Weights of a small transformer language model: untied embeddings.
MLP neurons of a small language model. Each row is named by its layer, matrix (up: input weights) and neuron, and shows model dimensions 64-127. Each number is 200 + 20 x the weight over its row's rms, rounded and kept within 0 to 999.
After each neuron's rows, "fires on" lists the tokens most often at its 100 highest values on Wikipedia text that the model never trained on; "fires after" lists the tokens most often just before its 100 highest values on Wikipedia text that the model never trained on.

L10.up98,175,198,211,168,188,208,197,189,187,212,189,185,219,199,159,191,222,171,210,183,201,190,189,175,175,205,232,238,218,190,229,172,229,174,216,191,192,191,179,249,200,204,191,215,205,210,187,186,191,197,192,173,181,206,212,183,178,214,189,228,211,211,241,194
fires on: " |", " ", ";", "1", ":", "2"
fires after: " ", " |", "|", " Title", " A", " Team"

L5.up338,198,178,174,209,208,213,188,191,223,200,220,223,219,175,219,183,193,164,212,202,193,219,206,199,172,230,210,226,210,214,207,207,189,215,165,197,227,178,213,179,183,180,224,174,227,163,212,224,192,190,177,175,171,223,181,184,226,195,161,169,195,213,187,170
fires on: "2", "1"
fires after: "0", "2", "9", "1", "7", "8"

L5.up110,193,225,227,169,194,196,205,187,218,194,150,204,215,192,197,195,213,209,186,203,184,190,155,189,177,193,190,197,236,194,192,223,225,179,190,186,234,204,204,223,194,211,184,198,222,196,171,202,176,208,166,191,221,185,211,192,217,182,202,232,202,227,217,198
fires on: " "
fires after: "|", "-", "\n"

L11.up246,188,196,211,175,195,194,220,191,182,232,174,174,202,192,185,158,172,237,217,228,218,170,176,178,208,191,180,186,216,144,224,184,224,181,193,190,180,251,194,182,167,202,195,212,231,230,197,194,193,198,225,197,203,203,160,216,195,204,179,217,203,200,188,224
fires on: " ", " n"
fires after: " |", ":", ";"

L11.up105,230,210,186,177,196,218,197,212,215,245,186,214,197,203,227,193,212,216,182,214,195,175,215,171,228,212,203,196,245,182,206,179,197,212,200,195,186,240,199,222,181,174,199,212,190,204,188,203,183,169,224,198,200,214,190,218,213,198,189,188,182,172,196,186
fires on: "2", "6", "4", "1", "8"
fires after: " ", " $", "4", ","

L8.up177,211,217,207,223,191,206,196,177,223,208,196,217,226,195,197,142,196,148,179,206,205,218,226,184,231,211,203,225,210,180,217,202,200,185,206,216,237,211,219,196,179,203,178,190,217,170,197,220,191,193,209,201,179,185,185,199,230,204,142,208,193,189,196,200
fires on: "th", ".", "8", "–"
fires after: "3", "0", "1", "8", "4", "6"

L12.up85,188,212,220,186,164,216,217,221,192,200,208,207,194,201,213,201,209,209,220,227,189,193,184,201,200,212,182,195,191,204,217,175,217,224,187,156,178,200,158,204,209,199,200,195,214,213,204,221,188,204,170,165,207,198,204,180,197,222,206,224,194,195,189,222
fires on: " ", "1", "9", "0"
fires after: "1", "–", " ", "|", "9", ";"

L10.up216,200,196,197,194,204,208,198,160,195,214,197,230,244,198,201,186,215,164,212,217,190,190,181,190,183,199,194,204,180,212,200,192,219,189,213,177,200,232,187,193,192,180,190,187,205,197,202,208,216,207,171,195,207,203,180,196,227,198,174,201,222,236,208,184
fires on: "1", "2", "9", "0", "5", " January"
fires after: "0", "9"

L8.up203,220,202,209,134,176,225,229,196,199,207,183,208,179,162,201,185,247,211,183,205,158,210,176,174,193,194,219,179,201,181,187,177,178,211,208,206,228,224,208,214,186,173,199,207,219,213,206,192,188,185,224,199,239,183,233,182,207,218,202,222,162,222,208,177
fires on: " ", " (", "0", " is", "+", ":"
fires after: ")", "0", "°N", ":", "-", ","

L6.up250,190,225,204,171,169,205,192,186,188,221,177,195,165,213,195,208,177,206,194,206,186,220,201,190,171,210,194,168,182,184,190,183,211,209,159,153,234,236,221,224,175,210,187,223,199,236,173,190,195,210,227,231,216,188,203,228,188,243,213,229,223,200,198,177
fires on: " ", " |", "-"
fires after: " |", " ", ";\n"

L12.up189,202,210,225,168,201,208,201,197,176,211,213,210,192,215,215,223,204,193,202,184,177,202,171,181,197,203,192,170,213,231,240,175,231,195,212,171,198,210,191,180,203,182,199,209,234,182,190,233,189,204,163,181,187,206,215,185,227,176,152,176,178,152,195,194
fires on: "2", "1", "0", "9", "8", " "
fires after: " ", "0", "–", "9", "\n", "1"

L10.up176,202,225,175,222,238,205,175,192,188,208,185,233,193,203,187,194,205,177,204,228,190,204,179,203,208,207,181,197,194,203,196,194,179,173,171,167,198,222,217,211,205,202,197,196,225,236,180,228,190,187,169,193,232,198,159,219,235,175,158,194,189,217,216,180
fires on: "1", "7", "fl", "st", "4", "2"
fires after: "9", "0", " In", " pre", " con"

L8.up318,193,198,197,204,240,200,192,187,210,216,172,196,206,216,165,215,214,207,193,227,214,189,173,190,182,184,192,239,230,212,183,167,199,157,220,174,190,245,213,191,185,200,174,195,221,198,186,208,185,217,192,181,232,190,208,180,205,231,192,208,220,200,177,184
fires on: "c", " ", "-", "n", "j"
fires after: " the", " Con", "-year", " ex", " ad", " un"

L8.up241,208,203,189,200,269,204,201,163,188,218,199,182,235,207,197,189,226,195,213,222,203,210,175,186,216,201,209,230,179,193,195,228,216,154,167,194,218,214,181,202,191,182,211,214,200,219,199,190,179,223,200,188,234,214,180,170,206,203,206,207,190,253,189,188
fires on: "2", " ", "1", " |", "3", "7"
fires after: "0", "2", "1", "9", "\n"

L8.up102,205,198,196,188,226,193,206,178,198,224,216,204,231,198,188,224,188,164,206,218,173,222,175,169,202,198,216,191,185,229,173,233,217,215,176,180,226,213,199,190,193,180,205,217,241,222,215,215,191,225,208,181,191,200,184,219,242,198,182,180,197,223,188,199
fires on: "2", "7", "9", "4", "8"
fires after: "0", "2"

L8.up328,218,191,198,205,210,213,194,142,198,237,220,199,227,182,210,207,205,152,198,215,188,196,147,197,204,188,221,185,168,195,216,209,181,178,200,173,188,221,180,187,164,185,227,206,241,209,200,216,194,197,179,186,262,231,159,174,191,198,181,206,205,204,217,178
fires on: "9", "7", "8", "6", "2"
fires after: "9", "0"

L5.up288,191,218,200,159,185,206,192,202,192,200,177,190,215,191,204,205,190,226,198,223,190,198,168,174,165,197,177,205,199,188,186,181,200,209,194,184,209,201,203,190,186,203,174,210,221,231,188,186,197,210,184,207,209,179,212,218,230,209,221,235,201,225,207,189
fires on: " "
fires after: "\n", " |", "|", "-"

L6.up498,218,224,220,181,176,194,178,184,207,217,170,208,197,166,214,209,213,180,220,199,212,178,201,179,161,216,221,215,221,193,210,162,202,174,218,189,218,219,223,213,177,232,167,195,205,237,198,208,205,185,201,223,208,193,211,178,230,197,206,221,206,222,211,206
fires on: " ", " October", " December", " November", " July", " February"
fires after: " in", " on", " December", "9"

L10.up577,195,227,216,223,195,222,185,176,253,207,188,219,189,198,161,202,218,196,188,193,182,200,188,209,183,181,202,201,185,175,222,154,203,225,220,220,187,220,187,212,186,202,207,168,216,197,200,210,178,177,236,185,183,182,184,178,191,211,168,181,200,221,220,177
fires on: "\"", " L", "L", "al", "h", " \""
fires after: " G", " g", ";", "G", "\n", " C"

L6.up343,136,212,203,181,211,210,165,198,195,183,190,225,236,180,231,209,204,174,196,205,173,195,198,188,195,209,195,198,226,217,218,155,218,193,225,215,211,181,210,244,174,216,195,206,173,203,190,187,203,139,171,143,203,226,211,189,229,209,201,212,200,231,207,199
fires on: "1", "4", "2", "0", " second"
fires after: "0", "1", "-", "2", "4", " "

L11.up615,165,239,208,188,243,203,207,221,213,207,181,203,198,198,169,189,209,194,195,215,203,208,193,204,194,198,213,225,229,172,198,151,207,203,213,182,202,208,186,238,189,176,204,213,201,195,247,190,203,178,194,202,199,228,203,201,182,222,213,236,167,217,214,202
fires on: " ", "1", "2"
fires after: " |", " ", "|", " Team"

L10.up172,197,205,178,190,244,204,211,186,203,178,175,180,236,217,193,210,224,189,207,206,217,192,190,195,186,214,211,200,179,210,229,175,213,218,201,159,180,191,195,168,201,194,211,204,223,168,185,238,177,183,193,164,201,221,195,198,172,242,193,201,201,166,193,244
fires on: " ", "1", ".", " No", "2", " Pos"
fires after: "|", " ", " |", ";", " Pos", " No"

L6.up257,193,188,187,158,206,193,198,195,203,220,160,208,181,176,161,236,226,207,229,215,218,163,210,189,195,185,197,204,222,203,215,175,201,178,181,207,188,189,173,216,205,231,186,223,198,229,187,167,179,199,224,192,180,196,196,209,247,221,209,228,216,215,202,191
fires on: " "
fires after: " in", " from", " to", ","

L6.up530,218,219,198,196,194,219,201,176,204,213,194,184,236,190,166,191,205,153,191,209,214,213,224,190,182,194,238,200,203,216,221,209,200,177,172,220,209,194,207,164,207,192,190,163,222,199,207,216,194,199,194,193,155,194,171,195,219,209,144,196,211,199,247,173
fires on: "7", "s", "6", "5", "4", "3"
fires after: "0", "9", "1", "7", "2", "4"

L11.up526,202,198,222,188,184,169,215,201,221,190,193,201,179,182,193,183,194,220,224,207,236,184,206,199,176,208,217,215,241,176,221,200,206,198,214,168,193,214,191,224,177,211,189,200,219,236,148,196,172,201,176,166,175,159,206,203,182,218,213,207,209,215,201,180
fires on: " "
fires after: " |", ":"

L8.up589,209,195,208,206,219,202,214,204,231,206,207,208,184,195,209,208,236,197,187,223,214,172,211,203,216,235,225,179,219,165,186,186,193,229,210,229,224,204,242,203,185,190,193,169,214,212,216,210,196,206,238,171,190,234,205,191,197,194,166,189,201,185,209,177
fires on: "8", "7", "6", " L", "9"
fires after: ".", ",", " which", " l", "3", "4"

L6.up285,207,200,221,144,167,199,187,197,195,223,205,218,211,208,198,189,233,204,169,232,207,213,219,177,220,189,205,167,184,203,210,160,202,225,230,216,210,180,189,192,180,196,219,196,203,208,213,198,142,189,221,205,175,196,199,184,149,205,215,183,168,191,201,205
fires on: " ", " |", "0", ")", " The", "\n\n"
fires after: " |", ".", "°W", "6"

L10.up620,192,208,192,186,219,208,167,202,186,247,181,165,247,179,171,215,254,193,184,205,170,196,197,191,211,168,208,205,232,214,167,219,209,204,151,215,204,214,203,157,202,176,225,222,249,245,204,233,191,208,187,192,194,206,184,188,201,182,182,202,186,218,196,190
fires on: "1", "m", " under", "l", "3", "p"
fires after: "0", " U", "U", "1", " pre"

L11.up550,212,222,208,214,184,181,218,173,175,199,182,233,177,173,172,193,201,190,201,227,213,198,177,190,162,231,229,218,241,209,169,141,195,201,211,213,203,163,208,238,182,213,228,183,198,202,185,209,188,204,215,208,195,205,201,164,195,205,188,207,194,204,227,198
fires on: "1", "2", "7", "3", "9", "in"
fires after: " ", "1", "2", "9", " Br"

L3.up294,187,200,209,161,189,197,190,209,217,225,191,196,197,214,177,208,202,207,181,224,187,201,178,185,176,200,198,203,217,218,222,190,199,177,205,209,203,199,190,206,173,209,192,201,208,193,198,201,137,182,222,170,214,204,193,168,178,211,199,218,193,222,190,199
fires on: " ", "-"
fires after: " |", "\n", ")\n", ";"